From a checkpoint of a small transformer trained on Wikipedia.
Size: width 160, 2 heads of 64, vocabulary 2899.
Architecture: LayerNorm before each block, rotary positions, no biases in attention or MLP, untied embeddings, normalized queries and keys, attention and MLP in parallel.
Training: a variant of Adam for these matrices, 208M tokens, 6360 steps.
MLP neurons of a small language model. Each row is named by its layer, matrix (up: input weights) and neuron, and shows model dimensions 0-159. Each number is 500 + 25 x the weight over its row's rms, rounded and kept within 0 to 999. Numbers have three digits each.
After each neuron's rows, "fires on" lists the tokens most often at its 100 highest values on Wikipedia text that the model never trained on.

L5.up936:528485529515544471486513466443472504483537496505496513548514516482465461466509510484517476516498465529534528529501530468468481537512500511524504472499463487500484484488489518477479521528518528492534470503533500529509562499512498490454566468484489478495483495522457474495546499491502489522483544494524502491532532506492479483491513508493501496544511489476496501489486501491490499473470481505496517484494509436515471512520558481462509494518437542465497497512474512485478481473519574
fires on: " ", " |", ")", ":", "l"

L4.up754:505470505516547519471501489532515435505507466479453492515503492526513507531495502502477528495428439517479510535466531453561508482492505529500536547531481501479489487508514486492544489513486496495468468487495501476506518516487518475538475569486504542481509518492493517489483504523507467507516496485478522516455459501495478533484498483484513518520483488503534512468510481565486516521467493572480513552526521455475522519476497484519494526490483493523522516494477494524503500484497523
fires on: " |", " and", " ", " C", "C", "1"

L4.up488:497537506514461480453465482500475512505505519478503461496496493480497468454482498499504508515493482554510492486540518499501474490505535522489549488469482489529519520509499504498516525561509490494528556446496460493487519505507524500525491501471534548493516527475514514491533515522519498484516494482513505491491502482517514450501508507476523482514499455461525443491534475497556486482480524512491514558464453476502520481532509506490499514468443507525572454447520487505485522505530516
fires on: "ric", "op", "ir", "ur", "l", "1"

L4.up794:500502530505536502507497492514502433549495485500471508493544484536472513514477481535495505510472481521503501474470491529510502468475447550474539558461519492480510471472524527485496534506489515489487479465448532513468498510497528490492464479472493566498542480465468501501523522499491482519483538490482522474514500482513504458465543465486504485547501458460534493502489511569491512473486522519468490524491504488514508507508533498495505549479548510518482488508516487487529500480539523
fires on: "d", " |", "st", "ou", "-", "1"

L5.up674:526488520492488526447497483528505486469548472460515518526522518457485484492484548525509529490495508495519485505502465465442482501458524498504509524519507517541487556462503482468502514506511497505514508484516451488510554484500437487470508489500479494531524491522500486465473511512509522516530513489493500516528507585488449555497472528489489531499516489527491505519532487518495513519493510507542477492529484482541484527494501492510490543497490497451481446478458506459491487472489543
fires on: ";", "ent", "is", "ant"

L4.up181:542473519553533510512533492530469455464532470484515493474501515509523507510491487500519486506533517562516498484500526492459527448526506504519506498519528502514513502454507529502497497488490510478528447507498526460472524509552519519480518520491507496535491479491493470432466508516548483506533464477508508497508474529479485557489522512564465513460482553484488484528497521472516494521495486508460494497517503470541483524502516498469452498507518485497446500478492455478506465501491494
fires on: " ", "es", " *", "iz", "The"

L5.up467:486540461490496502478525469494502527495501460483505519502500491424480497481482490479503500519493529530482532480518489490488444532501489497492495506500478493515517505491555493506502489490510541479516478493513488501488530464523481461528518470477492513510553543442510424539471528489520519481448471561487522475496539495509485535516507461497493526518532503533488522487485468474529530486505492518493507495538466510497534503520507495521551503484444478521460502472489477513505524469531541
fires on: "ap", "od", "I", "og", "us", "hen"

L4.up292:493463498468534513519486509452462516516504484538499506474545512472519470521482466502491505507507495483484540509504532502503483541494479506475549509511489501526509506496567440490473507550472509489492506505488519484525478434536540509509496490496534518491510507486481473528511511533501445486486518492521494529464509522524499509453479500504508527508427468519495531485514516482551484491478503514529528512477496507523543523505512521496509518503500478446509486468456490455475536482431505
fires on: "ducer", " of", " and", " ass", " equ", " air"

L4.up905:454478468484500471551490493504516529492523485535473463494482498471465479505503492487504510478497445548493500517467473478491478507463499513493556493514474494528484466492539479474497506487495538490504505479506492533493482552466465521465517520498468508506467561519512532465509510490512533465507513471483474467544541552500496499520486514492507488510521446524503482471505510532525521480494480471527494517447508503488534559554548516511484531506517535517472509514481495522547483495490490
fires on: "est", "st", "ast", "ond", "ent", " ft"

L4.up805:485504554481454526484499499489509503517499505484461523527504525491475470473499522469501510497487508502518497497495504494498491550496504508511530526481489488495510526535526490454526466574502535514519527440515472504503525468456497522479521545459525510492496515490471489529511492506453456494562474494499489520491537503530479488496480525513418503494484480459489499520529489489532518500480457513516545530449466482486504472566533500497510500511462516502509466490500499523491476461526507
fires on: "8", "ir", "s", "at", "1"

L5.up926:492484476486498471462479480474519500546507503501462518493536494492489508532483525548460484468450452495496516491499537475516483482513480539528534491482506507556503533503500554508504478559455516535491492481456487494489522492494519510465513478492504502475486490511473483483501510508480516513498490543499523483557496493519500483519461453520513451519546442504529523539498519487485502491503469543469513485497486454457504494507490507473509512513466531490526489498531480531493451470553532
fires on: "9", " at", " due", "8", " during"

L5.up779:548523475519476534516425485531505466490480511474497492519486513505514531504464467518463527502523521513510531521486486527508494489541470537498501520534481528482542496509500531497541512444473477496443458518508479474439500482489489527450508521502497502496531478487462532458511504501492480486530490500505509530510520557527489505473493475500463535475497491534507507492513562484502481504558518509462491521489516504479516474506474507544476527494546498513499500466469500504504542512476467
fires on: " g", "inc", " |", " is", "elf", " was"

L4.up673:497461487523502539463512473512533456474540460472505551482519514483507517501496491522484517526475495477525475507495557509479493510482511554509488533459502554499540525484497482517504517482489518529500447482515458491502512463509497483477503468507491534567522467504515484458506482493566495481537486498522516507522488546514535479449502517466485511458499538551489471487490504517495525482499512520461527487533478522516477501503493478509504524527521491488467480465532472487498515498455532
fires on: "ant", "st", "ent", " g", "y", "History"

L4.up424:510526466499514500472495495532518508464473484536502514447461491509492508527500456505510481486507503501497564515491482507479449496496531539531464543464478549491485494497508523466477478510485498516515509485461456480546492499504481520493490538479492546499543459491522477484460485495543503508512478496458524504516511518515484446493539487494523474480526519459507488505500497481522516519438494538446566565520504498494469482505463512544511491514506510495509504483535513490521481483479511
fires on: "I", "2", "CA", "ice", "3", "RA"

L4.up524:471493513491542481465556511507550493492519491440517501495490472459457505471484524503496504520501515510496503524534498471506511478477512504472560477490497495517531484492553490497475538495456524487518473510519465514488496466494486474484516521538501483526450527503494481511524537516503468527529526502506490488510502536468492534497468500465486493480465465501550533535511485499500524476508484515538533479519441444500492501492544514513448532492525498441466475497475489488530493453511495
fires on: "res", " ch", " With", ".\n", ".", " as"

L5.up100:549505537503475527509479504510503512493536531520491460510498494462481459529508524523503526495467476518568511504514515540510517535499511486526486549494529495511509514484483549530497534513518512511477535499525459492488524486499519506471482489441462516563521445484487508486483480497492516517530509498504506493529465488489502512469502494490456494514472505451502460485530515462478455508493522498441467516487488491541477525525477526516514483483481490470489511453492498513463473505428532
fires on: ";", "t", "iz", "ver", "ch"

L4.up564:473451563527514524440494499467506444497472448532453480528511483457477504506511489521503506516502509510519522482495539466543472486503507494483509494489495528529490548495506462452519486529526515511482497452505500493527519468508503446537482466487506556487547507491467461532510496512516491519461521489515512547488521486520481462502531517509495501503525515438470523468516542495524473529487527525518492505510487457511486503496460516526479516457505473479505493489528500520502522493499489
fires on: " that", "ed", ",", "E", "2", " E"

L5.up76:480533474501529536509463466470495517502469495475446460490545488510469508490496497500504490472497485514513513507501499464510491514490520512556559508569512507483515480442501481517503482513499510511479479483485455499525506535522494501458493494493502490522483522525482507471534495534510496475516489450459528510551526498477517430476501491458522465542496494503533474502505485525496538530495516465508463507459487501506509465539526518443517506464476527466521502505530506520518518459531521
fires on: "st", "th", "est", "irst", "ual", "ome"

L4.up52:469506498505501514455486477475460483513502465538432540494561481533478490535474474496522490492505493556510476503452519463514510494501478526502504512533480510509479526513552464485541486516474482517490472503496507473514496477522488509462489475487473495482544516521485496530517479538566471484487506469507534511528503490515504512506519493489478464537490522537518513487458538490488494461470531547543513511489507483485516460534519512533491498480506497482558486514529463497496441489507497
fires on: "2", "1", ".", "0", "7", "5"

L4.up359:484504471493512488443476481445508517477489496527485515514484523477463467528482502504474505521510525491521517496463523476559498488467501495536519525476521531556509486541517505513478447520524572482498501440512501484500474490504497502481508446507507502491503520503517495522551483479496514490489513494484523540546486487528521482525490487464497459532512512448489527517494476534480518504489520531516546507492494459496484479506520515435537480462488548512516501486499488521479525498528551
fires on: " his", "9", "ver", "8", "–", "7"

L5.up601:523518438546550488532550491492509495513469462497528479460475476526512485517474505490538522457519505507488503477534454511504489482480470528497460484487515510505512485484501525506508483500494470500487533551465509524492463522499507485446485520480493509479514550507508515527542544540479463520508533471489505498476494560491450510433489463499489481501520513470512476480478503491480549501540499496503498476500448472549509483506526476530498525514509520484488500501519505513535513451478498
fires on: "j", " \"", " mov", "-t", " k", "-d"

L5.up41:460521517510555453475508486493493502469533488497473541519493485473445518514480502463520499520469490554506490484478498459501481496472528537515486451511465503545496493479544478501491453504465498505517468492475546521488518481513487521468504518507490505498503526514518539475501484560519503496473526484480483512536516581495507532466486488448520487532535481528497494553520514496486467496527498503545482493511489492513491522504533557503487530508502510476522453475501472479520480476475511
fires on: " as", ".", "a", " w", "i"

L4.up860:525484527513507548469533483500546453473477461490494503511510437514478493517478514500485503499532533495556519481471508506481504537535500511525489499493488536504487536517495509470505553526498554506517490488524459493510478466497509503444465497506495512541493456510493453500494522503537484485507483489470513520558471533509488513501493499510473469488485474514518500478498488477495488445477528539482531491489493483495486482518515525468454505479533517506423464542501508465476539471518523
fires on: "ant", "\n", " her", "ent", "ond", ".\n"

L5.up704:498463459500480557485442503480508479517489495538493515515492490483521480528489506531519504494504483498532466493536498489523505507463468475500491530504524486520493504523497541502515521521509493473465512516503513513427477456506507517526536531537456566489493491508508474535468502513532479495499465461545478492517499547512467497484533459505452476522500519504511487528502472481541488508410483531457495497520491481509486490513483534509467481505479503496541507466495514496472487527526538
fires on: " ag", "em", "im", "as", "ud", "um"

L5.up407:456520530508494482486491490521493483541488474482455490439466470525510461484472491477507492498493506546509503478478520492518514542497511513480523502533491506531520501527543456482507497518484460472503479476475501466491479480525523546521505528479516531484510514459455525561515465506477498481487511470435553530465550487478516476489500448516474497530477531481502508502503511564502495494507474510531493579469501474499506485523493509515496511508484501519488488480530503496513545496528519
fires on: "6", "2", "+", "7", "P", " four"

L5.up450:521483495484470502450487487550479457519553472457489538503503494481476507481478475523470455494500495485550491478518530549504489504484510502497481523489527527547532498495472509480443498496505532549474472517532484491513457505534543516458486541518508531510478479508461501451527463504539483507473509480529496495558500509535462527493500530518474525512507483497461492527516501483484465508496498465498485507522503484526505493527474497479493535531468514486495472477505511487514460500437536
fires on: " con", " the", " an", "al", "y"

L5.up93:548518538481450504524521479488536516493488492496516477489465449454524457522471481524504469516475509523505519484465535508497506527496500475514502484500514535511501501510474549517506545512541517495498513506499455486463482512475500477489510476473513501499541476471460498505517502499532492526543500498501502518520456541522519497501513534536495491514480470464479519499449521454482464507506554546439483507488503441485514487523523486484515496473524494491485481499541517468472495543464552
fires on: ";", " child", "ap", "ver", "ch"

L4.up105:498505497509488547476535463542476514521507481553446525474515518502507513557503533518488462529467467516517492489510528506518531501499525522504497521509453504520483542505490501486514490544502521489497467489520507459509523465511493536464491502493482509522536506502515467534479493549516482465491516504501492462526533492506495527487518460491467463554514517479507504489463542488468492445456531525518480502536471496500452443504495515528492524514519511473474498515521479454533454471521496
fires on: "l", "p", "0", "7", "h", "8"

L4.up148:490538507489554483441509475512476438455518475496490506465461509511495475526510469501471471511500488506544498441496522525511528512510466510492523548487505541525499511506466514482518515493546539540495481446525497492482553469512540549450471517510462492517505478512502462492513459499519504484522503507521519511560443483475503499503526510502478451485492496473471491502522524484500479506509526499473521490518503521538503519536502492446499494512490479512510487479510523467498513495484547
fires on: " ", "al"

L5.up834:431521484460462483503482490483506500499497513530495486525462498503500492506485529504479481523497489512476544490500495509567445534501544530517501498495452521494539510475501508511524550507497480513517505485452516502497548444500527497488507557516473490493501542488498484522524474537492490492511476482518515509487528534479479475452484482469503508517537460524499512533574438522482509520468510481503527483474486506509525547494478523519491513515504502517554449520468522503510501476489502
fires on: "m", "em", " Time", "ort", "a", "th"

L5.up954:531470504521499491486477449470485527497493486482461496500549530513482469474462519508515482524488491498517499471478510494546476514502505518531504501515491503481563473485511519487488503495531522477496478476477463478509482523510511536503507507497510478497517550514488471512509504531495435540518543468461471524509498492504526490500479503516487510509537421515484493544519511471508483503481469502563481488511463495508504447547524520471494507482471535445512520504477529488485446479530560
fires on: " ", " A", " of", ",", ":"

L5.up129:514473569473518527487450494489509465515480487540488503453497490470504490490489486546480472479528528510497519449499479460490481508515497490531523511501500524525513540484528499545468479554524514547479514474493484446522509476529480472486509464479522512466539490482455466534500507553518489493485466505525485564499510527502525501444466504496532535495500481497500518509501512452521503495489475493492508511527495482523509513528500493509551521488493483453509507461483500533454509526505531
fires on: ":", "ow", "ear", " and", "ew", "ducer"